config.toml
d_model = 512
n_head = 8
n_kv_head = 8
head_dim = 64
vocab_size = 50257
norm_place = "pre"
norm_eps = 1e-06
attn_scale = 0.136
tie_embeddings = false
parallel_block = true
init_std_o = 0.0
init_std_up = 0.0285
beta1 = 0.9
decay_fraction = 0.595
final_lr_fraction = 0.05
MLP neurons of a small language model. Each row is named by its layer, matrix (gate and up: input weights) and neuron, and shows model dimensions 341-511. Each number is 500 + 25 x the weight over its row's rms, rounded and kept within 0 to 999. Numbers have three digits each. A neuron's up and down rows have the sign that makes its largest values positive.
A block is one neuron, or neurons of one layer that tend to fire together. After each block is what it responds to, as a language model described it from the Wikipedia text at the highest values.

L5.gate779:520538511527475504497524497472520502516519485521503440505475512484551516463473455520532510508473499493548540514527539499534530493499490446480504506507510516521490501468524489554467503466515478442517495492456520492567505545475549501437509457522496522445490501512496476508506486479467544514558500514531494533549447524496513527457507463479541488521528513494491524472530499489522554497521487472458523492483462476483496464495465545539494502481483498483519485460495484490516484473530514508516488475477479486486487550513
L5.up779:495499474512546468480503533506498497493508507503504466489511519459500510481496535476533510543481493494496493521477504520531470487434484469482490489543497480496460524505495531520524503538526467493517475539487527509519505520493515488480455460567485540510482518501527517496490465475529489478537526556492510480460512487556488517445494522511473504490484452481531464543483505467482517519517531471511466492512504490528483526523479496554521494500513494500506438485511528503520519450478494515509497498517425498498460499541
L5.gate840:530495507478476476492464511504480474536474494507513462497486484534522507463469506496513516504522520521498526502475449506516540494508476494515505480529483494484469501496527513519529476505519444571489506438481516461493492529484467518514525482527512571467452472498549487505473502544472532488499531508520552514518515541492524462527497525521512535507543537514528462529526466516465483520514481493509486542473513482509484529531480531504508477474430509506534515499499489494524491471524502475518451477500464531463489513461
L5.up840:473504521545531489569460494496483471555465460450481515454511504517482489478425503497515485575492508516534554465470452546568508532483470491433487529453536519509496520541513537472487529504503520525512529515571509501491480510482493518474497488499524497497510467514508520488520481538492472483502529522502522501536520453500478488498499511476475468469494548494539471506485465529498486524513440502531503498486469487516500479501498470475495500491524535543552495488476490533473534523501485503482504529449531536534460537475
Nouns after "the" that head a time or part phrase and usually take "of", as in at the age of, at the end of, the beginning of, portion of.

L8.gate357:509515506497517544463470500476481514498543484512486509514493518487501473470517484478495533490505477494449503508475479511498474521498517510474534497519498479492505525511466510523500473459503458509500476524520497483513494529483539526489536526495508529511519484513530451499522500528470566454507500467474494493554518502503506519487520545472506503520498513516579508486490483537462515507479493524440497478498497476518554550491509511491518500475521546498526496586492481501512451487503478486498533479456498509546478470529
L8.up357:459476434512502493496527505490518507524499505471519471488465505522519509514464458539502515507495520479493521459484475473500495565504552534491499502495475522475481490457509481486473499467477513519507507494458463482496528555511522532500510502494493500513557501510517486527523521485502541488469547514539487462471520523529507508501481518504519500537496497500431509510524499532511552454441527504497531470485508534536505488517510512495537480491457500520543499487469544491515497545537510500506511528466489532490462506481
L8.gate397:496466538506488496498519511521499505523508530492499487489485489506463480511520480490546513492529504482486507485519475463480515522527506448487497504443495531472474517506491528484493479520525457521545507498464485486473498504512451496532473538509521515505509519498503503521514489482522487459499464486454485477603501463468508492500492529527505474488497483447472515519481512489522510476487514448466507490484497483546505519506466466493502515449558514449506464505535502463466501484518476509485510557491457494514477512507
L8.up397:512460464516486487464495478512498512507508475457542497535488526500475485506468450503486529483499523506506527553529464519514503515485532488471484507488494540513486565524477527508495517520480501429512520492467474475542487517505539502491481510519499505514533514530486520507504511532501505497447499473505513497527521501474525568539528435500557522514528505460448492474484471459521495527507507501489504533495516530482507512476478537551502454513487495510523455514481477460484523474498498488496507500495522511517509472478
L8.gate701:431489486484495496511494499541501548504474497490493520554503498505506490443458492469502525483472491497507492479493486499556459490473543465471496508476502494508501517508464521504508490484469506512509512478476419493495508534486513514520504507499526488500517492534495520501456473518467478489511528485459478501470482509492493504474521507524511519514529480458507515557515534490513465478493516483521485481513508510490492475540505462501490512539501508470519533547482506497480471469501523509530444491489479519523540503529
L8.up701:461469451513485484483484530553556505473462472524513503561520505498497498476519480473503554481543487500494459441500494475548495507461486538545505491489505508492527504514506510504493471508454475521514476541509494443508472485461537536483522518480499506536500505465460490476479491464509486503490523501515483510493497487470484512496508527450537532475488500497523433480481530516476495489497497496517509506455531505505445492503484497533505519513475486532506487521534467461474507442531511520511531493506496506511489481479
L8.gate887:485483488512503481508527478526483454499500479546520478527495488477481491504491494512541522537517511493441511532469500512531486461492533466492494473513513462533491514474495513549498529482487531513487507591492477482516479481475482515512545483547516475515476567544500487497466448470490548509497519509486531521506530492491526562432494516497489563544507500497498487526476509510490479485469511477488484489451488539467472492477494496496506475522471516482513527516479463504534487515530474538537504534499433504501475512524
L8.up887:529470516543474472504460502476522542472471497546465503491496482511487502489487503519486561500524510499479478539519489462471492520496532485496506488495482455536488487534475539480471494510472493487501472520467490503515545517517515486494515509564558481461472535541518456477505513477491510470561527503503549502495542488506512479513487540505467543457517531518557506472480490495465504526486489497523512480482468496482481528497473512490525458526491512546496452550468503497480452488478474496521495490493491514531518511508
Words inside fixed phrases that strongly predict the next word, such as not after does/did, can before be, and the exception/terms/part/fact before of/that.

L5.gate102:511502482510522474508493492536494513570427500528485490506507519488504505552458487489537538570465506513473484531539529514499527437501510488484459501485530471491491494477537502483533503472459475503507493500547518490503510477501510498512449506499486514504498478495517486517493510531493461461512498513541495487527477513465531510510489473495510525453513526507506499518506480530546465498513497470481535455486483480499517514525501538477470545476503496513485520491484510470468484500472502529485511513505494445537476547522
L5.up102:492527477525523455483506504499519552540464456503469503516468497478464491495512493516510504525468498530462457529552542521472546503489471503479480483475503479465518556501488509490501536471473470491504475476557496487532499481486496495513478462515484502537518508508498497498479517508475460474525486519539520492469472520462502524545486465496515492501459524464554510518508488491491510489494552455457493521493486460519509483455512479471509527479498527522470483465481543480488439490486516501566550563499500471507468529466
L5.gate1056:480517482492527524484508544509497530517504433501516511522491502501516494538521464494462498498521518532491432454496504493527487481485544507527519543459519457488492489468551540482540485500511477490524494530506482467509539539506480505508533495489473524515554517502587509540506458581486494504517491474493547467563504524524489502489551512538499529463492478512484516476466462509489497507491471502489489429460528477508490493487525500455488491517498522516445488521475518520469499576526506464513529502469485492506523488487
L5.up1056:517499478422525438500535530511496507506499477496487510482471522456526502478502516559463460501487514527502489491487551511513456512510500541488506522430542503484509522471532477542495472507513469472490490494483510484515502482508513544527460518539505480473483507520505514490463509475535543438441492519506514536472494494496503492483494493475500508483552535479500480549499510527540496502497495529504477442483480516483494521515435531476484503535508526468484518446485483453451501480471493542538502534482493479459490539502
Prepositions that complete a location or position predicate, such as ends at, sits at the corner of, located at, peaked at, lessons given above the market.

L2.gate8:531503467464525524503501463491470488486509488514551497451507537492513442501457513483518524565485496489517519507512515485484456507453509498521496492538482527502487473493505500463542441497540487561541477483515529505490452498524490526432456538484528503513505519505485484489461534499494512484512490516476528500549499502510544469512543510484483481515506494507523498515459530563474482485485536498527522497500442455498522510518479474501487427513484410538530530458516487476490510513540498498488516482526525513483474501498
L2.up8:498489513538526490510489514465505550529477510536521510522440482464469466497503498499519527462528481464491460500557440523514518460537496510526542529475533485446508513502517495516498490516552471515505429494499478490503482445504567482503510509480505463501506500507468519485531551489458470495481509478497528504515487493473475535512507484476451553503493497479549500494499540461491499506494553482481496481513552482478516474474474499495494485512519501490501471497491521487450498499476477518514515474488525437473492527466
L2.gate182:491472469528520518521495527488513481523484492499497529507515516469493489474492493516472526446531494491542537494533533544482509476513460479519503527492526441522508499459517474506492453500496531530523494469491454521490513488496503497486459508527472468480553470530457513489509528459500494471523491445521509508515485469531498482518497469512531490473468504530499495520510465504468523492540499511522450494492495496522494499522502504500526522532513507492518539511574487496501527546511464521454510476459485523492514506529
L2.up182:483517458523530461497427547468487483514465485470531481504488477489502504535476471503494527491537522478519474472520476530466476451506491488512480507519536516518557524462501493540505458511462535515525512497521465517494497501446558457478431453531458481481503420487472512500502476466523499501488498469510517499516495529532503450476547506498560503490469477500466463465511497499469491458536550498471483481481482514501501490465513536495498499495480514487522525521523519517509501511516512511508534480443515492532476433535
L2.gate422:514507523457470514545483508494561492484495523508466472511499551525485445472510451516452518532529469462493494510483526481486493498479483550534493480571477538495473487497509464510523471539478465521546528494495535418507512526486519507475500487505526508491556475472512471511470470449484517494502482497505471477474508505520518487430512514471447480462487507479493518522470500559501526502553548518509504503491471480519514526501501456459515508495474520499475501495475510450496514500508518423484484486522516540487514458502
L2.up422:517517475490531498493513470538518483486491470523506471463475525486554478495457545491471502516510537493511493476532513506484510490471477522501486529486472522504488496502466495485492476556502494512521454534487509460516460498483521477530518513535472550499496508494481513530471488503469502537513554498503515503505498510493510495477493475489564459498437466530531524496430517493520454469488536497522512486506480490478521493522502508508471502525521489525494496508493510437504488509473482524505521527439504493468513481487
L2.gate478:510529526576524555508484515508405461461517502522508486478512537483528500505501527489508493508541539507514492463477511492511505484496473473519506482518488509481563554505469520526535513511527511540522479525461489496458529511489503480482475453499491468492504491478528508510508519490514512441494511509481535488512454462489486478467435469537482488523488505473464518500488500488523472570485549464489503508481429507470512508489509503476490508479467505465438495531494464472493489511455515478444478444502503493505474547502
L2.up478:489465498473507483540512542509523446465532526497499497524510497515508493563514508484465484523478478434481531520540480497485502480523515473450499491536468493550507508464462506478502486487505501500534506472557465499521527463508501490511492496554490512462517584540445516534476498541503515505482482499548511491491509532481536477489487499518501537507498499538535486528483525526466543483498477471501470479516517526494490511470515477499496487503514464479501469497507497504492514501477453493505500490530514494505477510488
L2.gate800:512511494489505492502506426520526497516517453528541512457483468536496458436521533509528534543505515493495501477501467487530509515486458495507472492562506461514465493485486501519560485561465529517559501523514504509521517496543518517545480557512540525477517497468510515505496477490437470508485494526484511509499490512465508533501506482557501477486492471523510466528496492472482535522535504504466535474476509509516477481489490500502516490517494439527523520503509488508494505502527505510505505507457555513511515531506
L2.up800:482508499496529457467521481508515508481463529529488479501491523446496496487512518491524510533500485502440531499537466494526530505488527500489498463530528489503478495530530501521522521507490507530532473506467505460508502513497548481499478532488528505522456517471541532480507498516481493470522537522474526513476535533502497529461530501473470547500501515514497500519484510495522513508508539557475520507481498479473452522512494544489535497523495498507493530486494529508480532533519475486539513538474513523558499532503
L2.gate882:511532546506503464514485513514487517507500484521476511465495496533577481510519534503509493489514541499534507516513510497488509467482469481481499493522499515491502484468489501477542501512510512518537498520459504493484440482478505497527519463514494491486530495510484516525516487483510455497452493525485499492439510518514512513474533492463482515511525511531460517525511497534543475505508522489500522508466509567499498466492510493520463491522501510511457506476536457461548480485491541489500501468460485552511476517477
L2.up882:483557507425518517525488509512521481507546473506525500526499509527518479477481487532513511503493487524471487505466492530482526511504504483522508506448516471500518481483515490520541473526485514549561477465537497506528524533499510494482485506484505516507530506513461471530524510475479520507511503474506520478493508517469482516465533486491468484459506468519475502545484535513527541470545489487506527544513460514509527467469495485526491528561502545513511482470522498511479519499493510507483502517476538494476527496515
L2.gate938:491458487491514507489475505508522451517491508493518544505483530516492477501490564476523492493542492559485494475543482487501508512490526488471524513536518505560493491476486530509524461457490456517495489498491499485483485473513493502482542501511465473512494486529467497464508501484512468508468477482475479495519466451481535528466501505458517553492528498538504494517461463528471434539520483502521509508516508485483517446530538496468541494501504535496524540494478517512530546500485468481525471471515488476488551501529
L2.up938:512501509477472458505507477504530483479523506481553461506471542505523491519476480488498498494473470508479481500541487509518515496525464552486525556517561498547492487505504508514518538484494488514534495511481524496523502475501488480495580568487461523452546430522493514516533471519482486543532481472493502535512461526512476497491505478503509459458514469529499539505487513499523460514508478505527523474475498471483495497508507505507492509478517488468464474519509496522512520464497511565512504511521479468492521524537
L2.gate1020:525512500523546451537482494470483502518506498488424507478496545507542440502496531491497516544517489470484494490541545488506521502491499502471527510492501516494521508499530486469517483458463498485497440539523507522490545531568501493462485524498490490508513450489512498548483510481525519494443497480482505526522481469498490490478485506466481521492546484457545499501479519522515484509499516517515496510519463470492518515527443468546456521509515507503500483540460496460508548506472520535517539499482488462491477541499
L2.up1020:454542573535478520548470521532468480475500517484528506461441488472548560486500507506503501517535505514530464557504549522499510498495538540500549542523518520472478475493519506503512507447487455488498556522430516477472509519465467475506449510492507482507491471500513469485517522473515476462525477510480540507487495532495504479470476524489519539461461514461525468495528500521514492533518496520482475465493474486493490479510503485492513475490506493523501522522510533511463500488492487539502525477484477554498498531464
Nouns naming a kind or subdivision, such as type, class, variant, style, version, part, often before "of"; weaker on adverbs like originally.

L8.gate157:480485488495459519499465507503450488485488506489493462499502522520534486468500490493523504477501545519485562512477531495479519457509484511511540534487511503480495475480520478477523503517478503482501493529557539479496491497511471474546479508553503467489497498508453562498510485474487493498527494483455534543500493475509515533481503439534520503546487528474515495520538528510511481497523487508482533508446565507448519445516456454540507484504470494470511520542494497560445452521514469533503512479516480451505501503503
L8.up157:538508499477491538499494507472524509477522496516573470500510514519446501493518498503460556500486495454542498457508478537528446486467549470538527530450457487475523512528507404458506483525474463539485482521493510447513496515537510479528492474483555514470484532541475463466503512492512524488438513496527505462503495475498525537513419503517538463499537528541480512529567481487529482497544505475514499516514498514498562494504518484496506505480503500473477488526467495521477479498541512475492520478483552525445475514514
L8.gate214:506503504507462506459472517490500523495510497500524542525470467483528510482534516522501493511543478493497507508491457494497502470494484486526528499516490507488486455510533509477540511478539545492499484509523483511506483492455458529561492520528475536509519524525513490509503517544534506499526529489496515457516519464485505485495446514491452485485490465521491500549532469474545550493538513461489507482470514502476485495523481511480519514536521482483513489542521515503533515486516470548497472469553498471517500539491
L8.up214:479530481477488550482470522478457514526536502521495456499523477463491516494512507513501489499509469492516541523504511517517489483525459526499494497464468494496485515497507514520503536477513486473534513475519497504490486477486510520485512506514553493518471544547475502461430490513500493480477493486553486487472542495553496496529515502528499486442471517456498533516512506489510514466489524483519503508490516488497507546523542530492469494534454472480525526537494528518563504497548465508485525513501510497522490535528
L8.gate961:484533486485509522545513502457499496487465501523481441479494572507493481524472514491463503531570467509534536513478451473475466497512474505458516451504454468471484496533560464478514475500473494447496501488518497508531553524490477506486503493543482479483542490493507526494488469504491460501490496488500494494489492443482534494453432503515547501501491511479482555512513487477513474520506498504482511473437496509503529471516510504499501506493521499444485501481458542492432458484491527533524510479518531478480499486499
L8.up961:505531532454479515496468467494463455503553488534512469488499497500532503479476513491505502480542468508509466520532488532508507468486448538471539506460498488492481506500473542520535487518531473513553500530475511464514493528502494445514496538488492460502449491500549504488515510497502430506459517523530501505503480515546533541515469552521523498518503537536508551466539526519495526480466462484491521503490524484463510502532479514474520528492496516528516514490491519457552495500492511505486475501503540510477534556465
L8.gate1112:506454520512489495472466499552525478499462504490477501486483478501547503514446519439477518510498507517490503505494504539477545453447490490496552525543538485464493469549488516450486497529530533492516468486497510495474475475539525509474495474496506458558474478538492507510490499537529528495484487517540501520501517431515486510505474522514509515500522514468499503506519507498488485468492538478497475492465472509512500487476522520507471548488495468476492498498491495468479499483492483520472562489467495504541517470543
L8.up1112:482492541540484478490518518541489482528557481481509482517525479486497504485519512442518489506532484517479516518529477497498455496505458482529490502502494478478528496504518510467470494486514519536517547490540486521531484484483474497500499483465509521510508514523497509461520514528480508447553511502489534470458508515472437491527533500550520518537496525491523480490482525478486445515506526529529496523478474496504494467475519457497455522507491483497538503507501493503501523476441550491483504484492486476484522465481
Tokens just before a value in infoboxes, tables and sports bios: a birth year's last digit before "(age", cell separators before a league or country, "against"/"of the" before a club.